Part of a small language model's weights.
Size: 18 layers, width 256, 4 heads of 64, MLP 1536 GELU, vocabulary 2048, 19.4M parameters.
Architecture: LayerNorm before each block, rotary positions.
Training: a variant of Muon for these matrices, 585M tokens, 4467 steps.
MLP neurons of a small language model. Each row is named by its layer, matrix (up: input weights) and neuron, and shows model dimensions 48-175. Each number is 128 + 24 x the weight over its row's rms, rounded and kept within 0 to 255. Numbers have three digits each.
After each neuron's rows, "fires on" lists the tokens most often at its 100 highest values on Wikipedia text that the model never trained on.

L7.up279:116092102102145156096115093135154162107179109139095117079129155175121106065159113149165144204100173113129131138135107118141086119123114120108139134112102111127102137164111152077074152157156173107132131140137123141135155111108141140120096106095143143138106117148093129133132109108165141156150136118108143139108073160100111112109130133165141099113172148141129107125083110102134136115117
fires on: " of", " the", " and", " be", " its"

L15.up189:118127123124133125156150095118108139146138139140142143121147133169144147147117101153108132157122140156116093118161100129132156148096148125133135104099129085104138119096144125118115147086106113162118128139147130117126077158078136115142094113143147126145096092095131110135144148104122141108089174121104091087121065120130139112156125188149097099186150111139108098197155140149113149106126
fires on: " ", ".", ":", "S"

L7.up943:127113133153089101113150137109121139136117111138112112137143171157099122091148129122105071085124141169146100136081152116137137186146132069133110100107136149129123145146104088152174166143194120120145143146163138115169130130133127129114147135114119152127133093134150164119144085135136154174133129154122160130143099136121120126111105088166095077136140111102120145126120127120118115158159
fires on: "==", " and", "y", "\n\n", "igh", "ical"

L7.up1284:128151144122099109155118119112122138136161127136188162139142175106141178174154111136129110137101136109133142100150141125112138075081152110170130150131110126142159119113154172158131130148110161147125130123181104089125133152122146142150150120090141158148135108114148147113089171146120107157132135081195118087105127115077115166111130115121114099124118120134128120127106112119144110129157
fires on: " of", "0", " the", "ary", "f"

L2.up352:138111054074166142105155114105122148128121169166142099158134146132115089134131168164131083165143124119157115122108118118138128108154076115146106108141129147137198099091114155130142182107180129144128108120141151143160113118105140100116125097138124084149151116147148122104119092090086123112164145115128104122135092141168128115099099131129182140139163128109162126144125132105140138092133
fires on: "\n", "a", "at", " ="

L14.up1357:157139123095102179141150133108119166116105141136146137096112128117111172142124142092092144158139159179163121140153071179135087120125114098106136152152118171136118116123160153137171124164128082153141105139098179183121089150153129148116099141173148131123143129103101069110123156123119158100157112126096106137131148122109165129135153156123124120153149145137136141111121137093127133129124
fires on: " "

L7.up46:134156107097111142121125135155129117133132120164156151104092142132157119124137104142116109083158112142133096165131106113159152138146117113119142111129169135095176152127131121135145113068175112142118146114137133106130108092140128158148141129106117140119120117096160089176140071129104132095119156164137129130117104091106119103125153118167184174151121094141106129122096114114130079171093
fires on: " ", "ist", " member", "id", "it", "or"

L15.up1274:123090136143109109135115156117119109129123106124108118180077122162118131104139169139168124127146146139156161124128160100139103100099091136103145113112109145123118130116145153142148136120122134117114139170145118079124119171132081119111137144092138143129092169160111127134122101164116164135130098145147129136189115162131166093105119167137138106131107106119153127133122126119174141143146
fires on: " S", " Pl", "pl", " pl", " ", " V"

L14.up715:108110136158146110133148110156092170179143167112148126149160104142107124129073113155180139111161121159104120154146166128105128130114128097134136114060148128100111135148119103181113134134087138141135141117098136113169081161154117113124156108110162132126111076130105128159112138140146139090139155130106192099137109129110067134124111115129106110099144139141183153109091127124117116118143
fires on: "-", " K", " con", " k", " in", "."

L2.up1484:110177134140134168126086119128109085100138077144131151101094128132111135179102123124141135157101135096146107147089150109139120154177140102159124150123107108119122130090128155150133086099161093151162109161081136131131150126117118149154150108137129151119137165171097088092122149146175142104135127104143131125189178101097094119116136100136115141114160156092103131143129101066142106138125
fires on: "u", "s", "are", "ant", "est", "ies"

L2.up942:118176113129165121104095115127060157154096156145117123077111141090134113139128073126131095150118128142134117098125123135100167153096093194098102132127145106127156148123146127104091081166137123086158137127143121165161118132116180083125158100111110144104122149145132101089106144130103108106134125100141158168116107143109139118123152132111091135118104136129130111159128100112126092113095
fires on: "ad", "ost", "ing", "are", "ate", "j"

L7.up207:100097133099157090102155145106192154137131156142175152127104119155169137111113124100122064097148140113160127114097135083120043100117123154129136152107133131137162161139176103119148148140122135123147109122141136115134116136127117115065146090177125159155165126161147170140119111180139162121111131144121125106122121118129137158106082152105098137156147114151097111100117152100069116162103
fires on: " Sup", "ing", "ent", "y", "'", "ed"

L7.up744:127102146151101134103118162137149137115148117115134152086170094116176151106154127110121082178122119113140105106128129090101137112156113081073158128147173129134117154135145112138143121074164178176131120139111124116139146168143143119117178159148100110122115115097113107108099143120151104133139137127131114128075097077136091145136135171131096146168127146141105126130122139117123129140115
fires on: "ar", " this", "8", "or", "i", "7"

L7.up333:126158127152136157105110148141132147133114123129111166150066131174152163101114141127127153095124129121102162140150138087143126098110121173161119149090153125157138158116137116128110104110110141159141127134125139157120137182151099116086115127116136090121116084134142083113108117166123140119118123173143164112136088087152118148170091145115132097189169119124160093159147111121161132104129
fires on: " ", "t", "-", " to", " (", " int"

L15.up1491:089136124113189149157127137133098096114150129155107198161099137140143161124184153138165105134162100132110141111098143147116112115158135108142112132108112108100103129123145170136135143154129132120145163167148156084110149125120095126127121107157148178149062114106139089126099120127112129154122157123105138102112127164114109118107136119130110094164104116131121104142105135106096096125149
fires on: " J", "-", " ", " p", " commun", " \""

L7.up1332:108155093131149126137142118111111141121125091140116106165094165173125168121102131158145139124142146128164138173120128116120130110145116115078168138116135172161101155121142105131149121123114152105175116118078139136156143116141106119124156141143165098117143124161106151130113136125113093124094174128113085081100096151119135047128142070105135151119135119157114122170155098108130131131141
fires on: ",", ").", " she", "he", ";"

L7.up1034:143095126134113112160111096112136142112117118156128164089169111107150151137125127166129162154079151163076139138186101152131121072117166107149149125116122099124151150161171130112201106129093137116140115172103144154139119130130118133093127117126128119138142108102168176126109130154145128147107108144154138116129145143077110129128129088154153156126148083147120090134146083136140137133104
fires on: " the", " his"

L2.up1248:099134142090126101152139114113145142093123148104167077109069085111152154129101144142136116145148107145118122126085189161136148120142113103126115179099123128117121105153130148099107103140148093118125121108104108141110112125110115122146157138167104162110162146102120145111171110177189139151138129137142168130123126167136158142127127139109105136162120190123142140072107108113164119119121
fires on: "ake", "ice", "'", "ir", "ore", "-"

L2.up382:089180106094119153129112144120149128118146163109126074195119121119142161104118103157091126144171131075111122113164145157113151091121137142175142101132159156147103175159121089143088127155117145095124104109099105132141136107107127111138107160106107137126135140164119122113133113099124137143121077163143098102119103111142136100166134085139097110101112112110111131146101134078148131127123
fires on: "ley", "on", "up", "\n\n", "th", "an"

L15.up294:136133158128141126093109118095167188124130107133065129135112098122124150134109128156143101088104113162123144116100177100124113139097093154132106138134144112141104201160070150158142109129141116134132132125162137131137112091110131117129130116116160124136117100128118145159163131146111093125167154129115163108147098150103132084100119129129116147120156148150140078169098106128131152131157
fires on: ",", " in", "\",", " to"

L2.up911:149126133126091070128155147103104148125154112146162137093103128136112132154078078128088129148167105164081121137093126108131165150101121120138119133101103087180115137162132117144140100162135142136156171110106129115097143178113127189123163141137087091147173138131152151149121125132115127108108151124134173088074130135104132156139110097126085134122141124157069135161145104104161123114109
fires on: "ing", "arn", "ural", "ul", "u", "ered"

L14.up749:149115091144116092146147128149107119116150157157165174090115153073097156122120135119111129119145122119138124107160122125110090106151087117166147127132102174103122121096149164148173148142151140128121124089135167116182127166068140168131139159125108075130116128112108113153178143160104177119133102117137107139087158106128136141134126123111121084143114139116145117136134095124120155105096
fires on: " ", "ou", "im"

L7.up1268:130140130138144087145103151155152113084141143149166148116115129127138129139105149126153107138095149113114129099118156123114091141136133196101096186185109138129139110107097181113183093136103171125133147096143090103144152113131113126096105126084085148108094143120137138124136147140130139118148146115108153099140141120131123135119144117081124152104133092131126133145138133162155140141136
fires on: ",", " Al", " and", " American", "s", " or"

L7.up774:153110142133120070131124147100153178102125117144118139146136173134127127117117091134105118120120163153149124132145140132078142154139110151095109149142137168131123128146143149079120144126159140133130126042127104150108112136120141157101081147115174153128126113111108108164098138140138097096122180144156131126118128143118103156133166125107132148178083135137126177152091113098106085123158
fires on: "it", "t", "od"

L7.up24:127174095104096123107123174120116182138127166127154157128107188091116128085104115111132149075110139133143152141129113104166131129135134097153103146094152174112118151134108117147098160125159132111149132098186145138121099117135152099124092150089097147128129112150160124114132112119120144141133102122069110093141116110127091144158145094103094124169131146129175131131160149139116109114165
fires on: "\n\n", " and", "od", "B"

L14.up828:071185107153144146119131121151103156129123144147124140159117134142165134155122126151145126090158110090122078135125161104123182142120089126125130134138140128143174150154141079142148170126115162109094125126179134119154145154143099145107126127129124112117090112096146124154135154119138128155114171111144092141114187121111186091131145132134113167096125189133126103137151130147145107110122
fires on: " ", " a", "98", " S", " th", "0"

L14.up1007:097160129091130171113150067165120144113137149116119121192114110142121162132107105093162113107137139100085115135119153112153111118137165167132116148130131106098141155141081092108128134131107156091128132158138130111139132119147147153131122120144113127158108112142139152103111146122117133136170145131085121134144103180121121174095145102168100187142163114150128123115106145158152173094136
fires on: "\n", " \"", " (", "{", " '"

L7.up53:124106176176132105116142088121121097127110132106158173127177154123131115143129125136172131121138100155162163145130157109118121133112122133138136133111073150140090145161171093140155144136140133088128091158116126145126111103171139115125131114123124113115149100139143118137140050153152143121112131134145124112108066084125127134191113147100154092130159143185113129119137099091147137102139
fires on: ":", "\n\n", "-", "=", " by", " z"

L2.up772:115131123065146112117123101088131111109155105130165120128163140106106131115149131145150140148104099176171113102157158109128116112104139132139128153114129107113130168109181131121100108155157108193099121111124134142105139123099137157118121154111135109101100173182105101135122157128125152149136159152130108108117149146129151145133144140151094116128165124112153148101108157145173092133138
fires on: "r", "ey", "in", "n", "ro", "an"

L7.up191:114088083110143111124129082161152120146143171067072089130140159121124163121116112141139136125090096126111149116113084133120145094143160141116145146161132128081138153114112160159117131133136103133101100128143133160147101116104152154166123104128108115124141113134128151102159127155126141122127131091096178166113139157128120110127109124126175139125143138112138107118148148147154118086154
fires on: " After", "ub", "-", "fter", " of", " after"

L7.up420:125123154104133078091133132140176081196140125103122127138152089113126111113124097151121134112085103112150118149110100125145145110147090149181171077136139160122148128104063136114129109141165139165139096103119127132122137140153104143182136144093117140154140204137126114125112135150114137105113107146113097132081144157152140198133144117090144124129109112098124102168112112171123117104139
fires on: "im", "em", "g", " the", "ide", "r"

L7.up425:138109118109131143111172146092146158149130115106136125115122089115142120138136148103152147138151117173110134121115103148104150109089116109158097137092159188159124122138079107143124147110107129153127119117103108158138128123123103132174131100130125137132155106091163138159188123131092087115119137083133122144178140127080124142143151160074107133157103112121133113105116125135138173095102
fires on: "-", " the", "ist", "w", "p"

L15.up1126:106157118199159100124098114141165126114116133089142147108118159155135157132165131162142138101139084130106072156122135069132128154143123137112127143140151106148115147097143117160131094080094134146129152101127152129139138159139126157153136148161161140119138102128100089130122119139114133160125186122088085107159144121116147106121140149163148102123143136138108118130112127145120193168144
fires on: " S", "v", "a"

L14.up971:126137142156143139110136119124174125084141180136167110101110120142122113129128119120130106101117146116101113166073106155130100092161084162160131109163156121137099128156156124162139150102163131199100102159105112120145125145106152119131146184114128091147157112172113117132170119155130100101116133110127090113117142121155149138134110162122098147109121119142110123137124126158105139149114
fires on: "p", "m", " resp", " Comm", " imp", " comp"

L7.up1175:119125148122161110129138131108072161095064095139149113145130125130100167166132121152149115129105142172112142121125128182159124131114075129158146128130175163110132158119135096136129123124169131147134132091155107119168138105078144147117106138116136168118164120118110096102150130116139140126124155102084139124168170149114114100160088117134127090108131101124132140142128125154118118158093
fires on: ",", " of", "ass", ".", "ian", "S"

L15.up499:148146156169092139140169178123093117113138098144131162116144129114123116084106105114103139138146125149130132121093139144155132147047116123132136142104135113182144142137135127144125146140154120140120203148117171133152113119091101132114145123113139151106118137117104088114132158138132093126159103163104091135102112169151137127152104128151097123083121108129126100157165129125144108140156
fires on: " "

L7.up699:123109144106130138091098153117137070184098118139140150146088097155151162090064146137134129129157102076100125168139167064137166148109128144121136149109187125104116129139154118103111162130147145141087170144122124141119100127120122179109169091162067138154102092125136136117142135124139124146106101099118117153127147121196113123118140140084111129133109130163138127130133128125106111146096
fires on: "i", "it", "w", "re", "ax", "duc"

L7.up1170:098111073107130072150167152089135112144087122131169141132095171095134130141120123090134118140161124105134130119080130142130146118130068135111121137166160135156140127117129150145102157109152137117108171115152146168104164145128146175123121081123110163115144108139134083153138114091125151083139113131104131171177124105128153122116058090175145125095122141136100165134144160111158147127095
fires on: "\n", "at", "ar", "id", "T", "el"

L7.up766:154098083133108150130131119136116118091169123150127136096164111109125141132106103141125160120143149143169177104160133118107141120151108120096116108126108126119115126141144109158137121091100136135137119123101162149167086125119177147074135117117147110171193094129164127112129087130109125121118137151139111088074110087090149125135100130121150103122147120136136160109154095124150105133129
fires on: "born", " of", ":", ".", " by"

L14.up1253:103109138116113095108086122141130118106177106149082094128154142119154178122118086124174134131104087128104179113119088125118080082094149114097112133115167164149149134094143118172158119146130131145131105127149097145115113158100153150120097130107107144148160168122166127113113147146137073104084135168149188153129105142158145113156159155125150140120111094119136100179136165162123147132099
fires on: " a", "A", " the", " A", " |", " The"

L7.up541:159129134133104094126138150100117164140128139135156116105099107095171117148114141119130130100125111151099174078092121121141111107126086128131131136132148143144173140134081118159096133168113069114132125115134121109173139111128135125192130142098119116112096074139110160133196128148075118130137109124158165133105103115140106130182152087136156112159136126165127110125151164120155120142170
fires on: " of", "\n\n", " in", " to", " In"

L14.up1166:157183161150150117103107126125113144151122104159134154119109135168141108148152112164117101133115140161097114106136138157143172121104157134119150133096141117136154163142097116147154115158154117187105103140126138104122110134107126126155143116110107095157126165098134105088159129099118109156107142168158114099156114097082152157178110187134138102115082099112058091140127097142118102107166
fires on: " on", " in", " On", "es", " pro", "On"

L15.up1476:129130123133163073163155119158157096133140109131132149129090146104142130115172108129077111108157131115111143155118146181154172126142100102111111130088115125123144152118105133108121107125127161165140175133154172143128122097071128114128144110113152156111143163119102147170118123143093169081081098140156117129095105138134106121141118134141101109070109064184122121117133152127092139091132
fires on: ",", " v", " |", "b", "r", " –"

L7.up139:139105104120090138112152104118113184109144094151107122101140165143132134141141125135152148135127135113162140105149119156161093094060153094158115153126156087123164117079166137158113118071150165123119099161101173112102099142108115124159142115147118139155119130126165131121125117143137091127110105146167130104101095127118112104148117137145115159152152086148103116152143124167121144129142
fires on: " the", " a", " |", "|", "1"

L15.up1227:119153094143125144110165089138133150122148116147136110093083179139126142122079146115106123123106143132127129101100122160142162152074137118122162177123072148154147117116111103115140142137129131112124134165096113082107105109118088137127130145121112109133069136157153143088125133148171089117154150155133125160127118114148137095146119108112156138123124087140103067102125133121123097139141
fires on: " ", "very", " so"

L7.up1176:100118116120120135148116132178125134131101136106130146166112073128151122116124108120135142126109096127148131118171134129158126108146120133149129127072118159132135172121133137150101122156134125166136120100143133149127103140117101140129160130090143106132101131086109124115103150124163097127114135136177092105092105123110124148142117133142103079109096164090149169115129159102149113081116
fires on: " of", " by", ":", " during", " with", " to"

L14.up1126:146102127121131138122143126135118084161134121160159132131115112117126114097141160142081099136159173137098154133148093166113089135096149101161174084111118144143133084108107166145105140127154119108144132118178141130138118105126161136123127195141133120118138099114088170134156100173124138133106148115140098113124163158149094075154139135079087121131118140154117147117108120094132163089158
fires on: " ", "1", ".", "–"

L7.up411:126087142130164167074164137141098123164145106143127145087146128122141144159114165117108169085126132169139120124143104123128120128152101113129141114153158104150121135108120096091144143110129130168121128131114173128122120103146120122175146107097175154126158100136141136119160108108131101105147139153108178140164109145121161136164164129090137104137134141146108106168103157139124117174134
fires on: ")", " p", "en", "p", "w", "x"

L7.up240:131102153134107123084147127164127168122115086124129138128126115113140122135128110116134084171109071128124089102082145088103123151107142130139139145128141105103119162111146147124119127094148164142116107096104150153122134131156132132140110170117102114113105134140116103107110116136152107139108105111098158106133134149089156149135130135143119125168107139156114114135148124109107157146120
fires on: "id", "ul", "or", "ar", "ll"

L7.up1275:121134104121129154139118107094106145102150120149130151103159114116107133116142122147141138131096158137125119144090078163121135080161140147093105137104165131116107100152125114130106169111161150159114150138113134091173136097163144118170143091175122113150134154131102144104134069115149120106151166105117110151119138150094120096141159093120124114147116119130124131127135146091179151100142
fires on: " the", " to", "-", "b", " and", " of"

L14.up1095:087120097140128107128132117149077147170128100120124120105118138100119146107150165128133151138093170108125115143195152146115098128135131115144166133131123115121158169143087111148140088087135120123114154145121162108153138143169098129124146120122168135158120087125126117089171145147102110128149171110123108132143116185126073136100098114158154115118108139107161103145144132138110131128145
fires on: " in", " at", " the", "iv", "l"

L2.up1088:075128141162137102129073141146129092168103123134110121125115109166158160093111097134100132074115133101110144148120146152144153143140143110114164113124131156130103104114119142100137140133120112151075133098130129094163114097185108141097150084136149122119085165129128143105102140165153149105142096122103153149139131120183169177111149148151131165151121110123181121144125109111110151154117
fires on: "is", "i", "r", "em", "at", "n"

L2.up1073:115119175102161175112139114103137123142107127140139092092142094123079119129079194171131112098116115149161132145148149122137163167160127143102100111157158107138118100179145133121107075126102131126085170123155122138127124106157149141119150120102180120097110174121091120161154106124121111147127138155144094185141162127123109146129079129103121134092093134118122146138113078142136137134099
fires on: "at", "en", "-", "ing", "ated", "ed"

L15.up364:151136108103123149142172121134154161149142144139152175141106098116142156130124182095104140087156124139103141137150155139124134127107142137097095103174090123141142104200133099124150155120154154147133102121143119145125146171110128183144102126163099108096090148112094090121131163102116143109138128143120128160138155119158135130070158153149101119096134154166139109101106127118153157117156
fires on: " ", "or"

L2.up897:125148097124168150098164141082182126139137079147103127125083166102150165139130177165169140096141107130129191169118132122129144095111112129159187087143125158121117122139167122149125083114105118124072132137124113148148150110130138158165152131133102137121109145108125141126150120135132085109105186161123156148152154136136119115131131102105151134136121135110142158137114149101111135088101
fires on: "ash", "and", "ed", "r", "ict", "ing"

L7.up790:089119156167071124121167151128133133091105121148125138160148131111144122137125169085123095123123117150062138115200141112131127124131155102157114120100104126152131147117077122094098148113125171118111150173104124140140123131166098144111158115125166152140141092151100131141123118096153106115166094103087121119145119155119136101149131154123096135145114145166119152066126137162140157111156
fires on: "==", " ==", "′", " career", "===", " ==="

L2.up712:125142151151139182140150144150218137098144097146155136097131132151097097141129128131133155123118128091118117136139122113116151092139142127136129131179158130126099106126161146136137137129159132163154166178133142093097101130078142144096089154105157149163107067099153171150126153130113121123149105145108131119141150137136101117129109103130142152135151134141125125144157107152146114134156
fires on: "m", "min", "ap", "ow", "p"

L2.up341:108162123092142084121152109103123138170145134194156163092128117121139131075081106096130145119132149088141136113185130171129146122124142165082142148130107093139070178135118127082133097144127125154155132106121112155115157165114146094146136145127107115132139155142132090142161182135142140096138115095138191159103130141132116137139144092128100115123139144129139123105136121116133160139123
fires on: "ed", "ost", "ad", "ike"

L14.up114:103153117110135131139111138126090137101100122133155158143111131097126177092090136110163151107150130131111160080153141136157144113166126115114136142104097161093124144101123161126127092082154148135100140144120164139162165095166092149079134136147123142136084106139140113112153079153143131093106161092112131158095103113148130126113136118129137127149089142109161085076083154141130116138143
fires on: " F", "-", " al", " ", " f", " inc"

L15.up790:121114154099127187168176135110125148102111165142113138148090114160141128101123126097145114082108102127118155114112144100090135106133156133103100134127156130119151147113087137098114135102117163094178121117141111073145148129140109157078116124159112136133109123156147125108176154114085143098147104160158176120114112112126111131164092150160103146149118098078128108178128155155112165110125
fires on: " (", " \"", " w", " ["

L2.up1178:173108123097092137105113082154144171122157082113100147169152140137154150124168124124117124110114131146099149120144115136127115118146099158115139131121132124132120154115137090118100100158117132146112119116122123129102085124127114130087101137111114138169119113116146138130103093112155189136103124134133130136129115084167120112101148150122120104132134162112162113186125125188130110107146
fires on: "t", "-", "av", "ater", "ro", ","

L7.up665:148120125169142117148150126107130168122127151117163135126149110117141096120163144088148096106149098147129125130112124141158135080141108092130129108134085107169137110092100133106147135087129151118120121140145155124148072112078116117124144122141126166093161182099113120111113113178135079107133109116120163117148134114105141134134146129178089140120115142151117156062111135157144116079103
fires on: " |", " –", "a", ":"

L15.up1384:108114120107110139149161141141116146137131131113098137138100159160142146128115132124140147126138164158113153126181109102126134103113102151161156113132156108111119154132135122151132136156170135111139096109106114092125109114094115123142157118147083123148114132173106103158091149141166131115138117164199138161182063125151099142113103135140107120137134161109098110142076126139148152079083
fires on: " the", " (", " M", "\n\n"

L2.up138:121149172157123179097129152106109128098100152136121134151137143073120131130126145066097100131154090091119136193129104102100163115128103149135129118083183113159139137149133143086148126102170140137119110130135180154128165110147148083148159120131148161121116150128157110151132118122096129131149118134104107117119164148090113090149120120164138104102123116154141126087110122145160084122124
fires on: "it", " b", " polit", "am", "ed", "ab"

L2.up1223:156099090134142086117159094112113103172150094136135096102113144110124114158095125168138122120122135144140157130126127149124108135123116091121162126149116137115144149142145177102135127145140146125090175126120107157097147121161137129131119109118113129121093123138112125116133124139098152106150137134124127108101078099132126134103165129148092157167146159111128138132135159182136118092123
fires on: "n", "ax", "ar", "l", "an", "ical"

L15.up214:113124170141095117118138105146155139101124155129108163087123136132155091122112109143121089115081136096163072118120093123118128105141154142151124186137079132159156112109126115124142121144132116114166128104147107117112180145124140152105076178146101124158110103128150100097152144135094157143127146156106150106126134132124129154136167105116130140149151080186098122141117144112122110138146
fires on: " —;", " as", " and", " that", " by", " or"

L7.up106:140134143136140143146113113096136140112115167134074217166106154157130129112131115117081107097127169145164171112167126094155122154148126118109137140157126102180111115126156135106131104144109134168138115098123134121105106110095112114124089137161155181118086154139093145175119110115128149054149127152127099123141111091164130110139137182150111129113127090112137121109159127120150122154168
fires on: "ut", "t", "let", "it"

L2.up230:145148126130093103130125134124117147121122093142141112108120124106141110093105124128142132137103164122131166153115147088137113100153115130131136093120148139100106101167133130115079089130133072165135137089125104116139097078144092167104155097106129119113096136144171133110150130110141106110121149138130129118178134069099130130102153107139152106128144107140134130101141105137131149065119
fires on: "ed", "ing", "ver", "lected", "n", "p"

L15.up1278:146128104121167145152139097169173148147144096127091119144092142150128146123135122154167114119158160163115103152152130146083107115117120131109160143094130118131101116114127121123132141141119158118132162101153120132155125148055107143106144142096076138151149087121127104096118121154113121146155124119110159110130143134120107175138138130148122130110138085172160115119122099148116149095167
fires on: " |", ",", " to", ".", "-", "|"

L2.up1290:112105119148118124154144111084154144108158153065131137086139118130144116154147135122119154130138125082124104102121106104138091098104123131135145106146175104156143132121126137128146117137114132118141142111119147172132096134121118168125107097106090114127158133155105120088164106132105105154151121109152095101140157128116147114146145139111170134162119113123113093084127172092114162131160
fires on: "ast", "a", "an", "f", "ap", "iversity"

L14.up535:099150141080146141094084183081149146142132112153176132134129147118141102092105154140140097161148141122128146158151134147122145130109154152109145108088166117151096120115082077124152153084114147131130083101154110139140114114113110161114124101129133131134142095178091129135142129114138145089108137118150118163074133131121135113141125101111136132125120136166139093151090151162145132167141
fires on: " t", " b", "it", "per", "w", "ur"

L15.up741:085132104123155180140172164122193116123148131112078107143121121099141138116158116135120132164121133139094131086149138094125142105151106077131163134078156140143152127147124140143163137149138145115153117121057130107106103128113109117170134129135125158129088149118159111130128087075166126112129131147143107101141115149093090122151133111133117168143151153122173167131078129129159090120147
fires on: " R", "\n\n", "\n", " (", " is"

L2.up665:113157083133125158108106094174087133116149129167128128116129145140103081128144122126120116168116156093089137115135103124163132121142123150170128143080113103127112111121123126156161123109138159094157151136113156099120133140093086176125166142133138173095132139130117114094119113114179094142132129126136112154136100118120165148061132084155148122138153141162151136159129135114174106125156
fires on: "ar", "u", "e", " differ", "od", "s"

L15.up609:141110102143089116121128174089100145128148124102181144120084093111147094155100122140146095089074125144100137132162110111154100108092168123153113121135146120128127104130135182166113148142133080156150141142101119101160126121146103140126122166166110113133178117140135109099119151107116164145128137130127141158156146087110125153151186102136153113078125105137137120151118121119103109138134
fires on: " to", " in", "es", " of"

L2.up347:123162143121125097160152068119121107135124107155160173105093140144152118101102184126117111166127158112144136099090098109111141105130148122150080106151137135141154122151129119108116110150155166188108150157102124080127186128119148138137157146131169123163088129125119135094097075157111097103117160119137171137078137167149096135099139108116155172109113131151120116122111101089164127134100
fires on: "b", "-", " up", "ether", "ew", "h"

L2.up869:126136139154129183096115130120133129116078127141154111148109135122148115143129153075094132143153131099106096113117143147092176121125145103176155103089102062121116141155143116112128129106116117169128141115082151160092128110122106123159148097132133136102115164118123107157152127133140134100152077147137152124109141118128134137108101134138145162092084110117113096143088161125128164131146
fires on: "ed", "ann", "it", "ad", ":", "9"

L7.up1483:085056089116160109158148072185122124170167150106131160148117127112145134100105116144175102139140136138161154093115139137098156157129141132095134114119127130128133126111123125133118125109178162133115079124126105136123110159107131150177100126110158116128133139161130120135145097172113132103134109076126145132116141147119114116154110146133123144117137141161126100150120121104156081131125
fires on: "-", ",", " the", " of", ":"

L2.up1254:124119167157126090124135137120124134144136147118146089148186146127075128126123138085123122100141134135175151130148174146137160165110127120102127130120143115136131142131115111150143108129078159086174119133132132079116128172100128154100157124163085111164112136135129118120115175137113117123153094144065176166109090135136147128086101067156111115135104117142077126158135168125164075130133
fires on: "ing", "ce"

L7.up1113:137138124173173142098122108131089099106110131134137116133143116093131105114121141094084132177159143106108151157139137114122100107139097140130133119122118095116107152125163117104112153156139138132129125089137187129115094134091132114149173097093149090127110138145180094147140111149135111095130130177108154118109106130126113177132086150128158107126070155143171146070120154083115105103129
fires on: " of", " with", ":", " by"

L15.up171:129098125102116148124091117100125142144118109179135162117138158136163177121128156126136107124116161131159126111134112158170150101088106113150140097108153126104170140072122118164118130088156133131137132123118123137145123107115103121079105136184173174157135102112134117129169126121101110161132137140142108112114095138108128128159143165153157161105159105170114105127109125139140101152121
fires on: ",", " ", " R"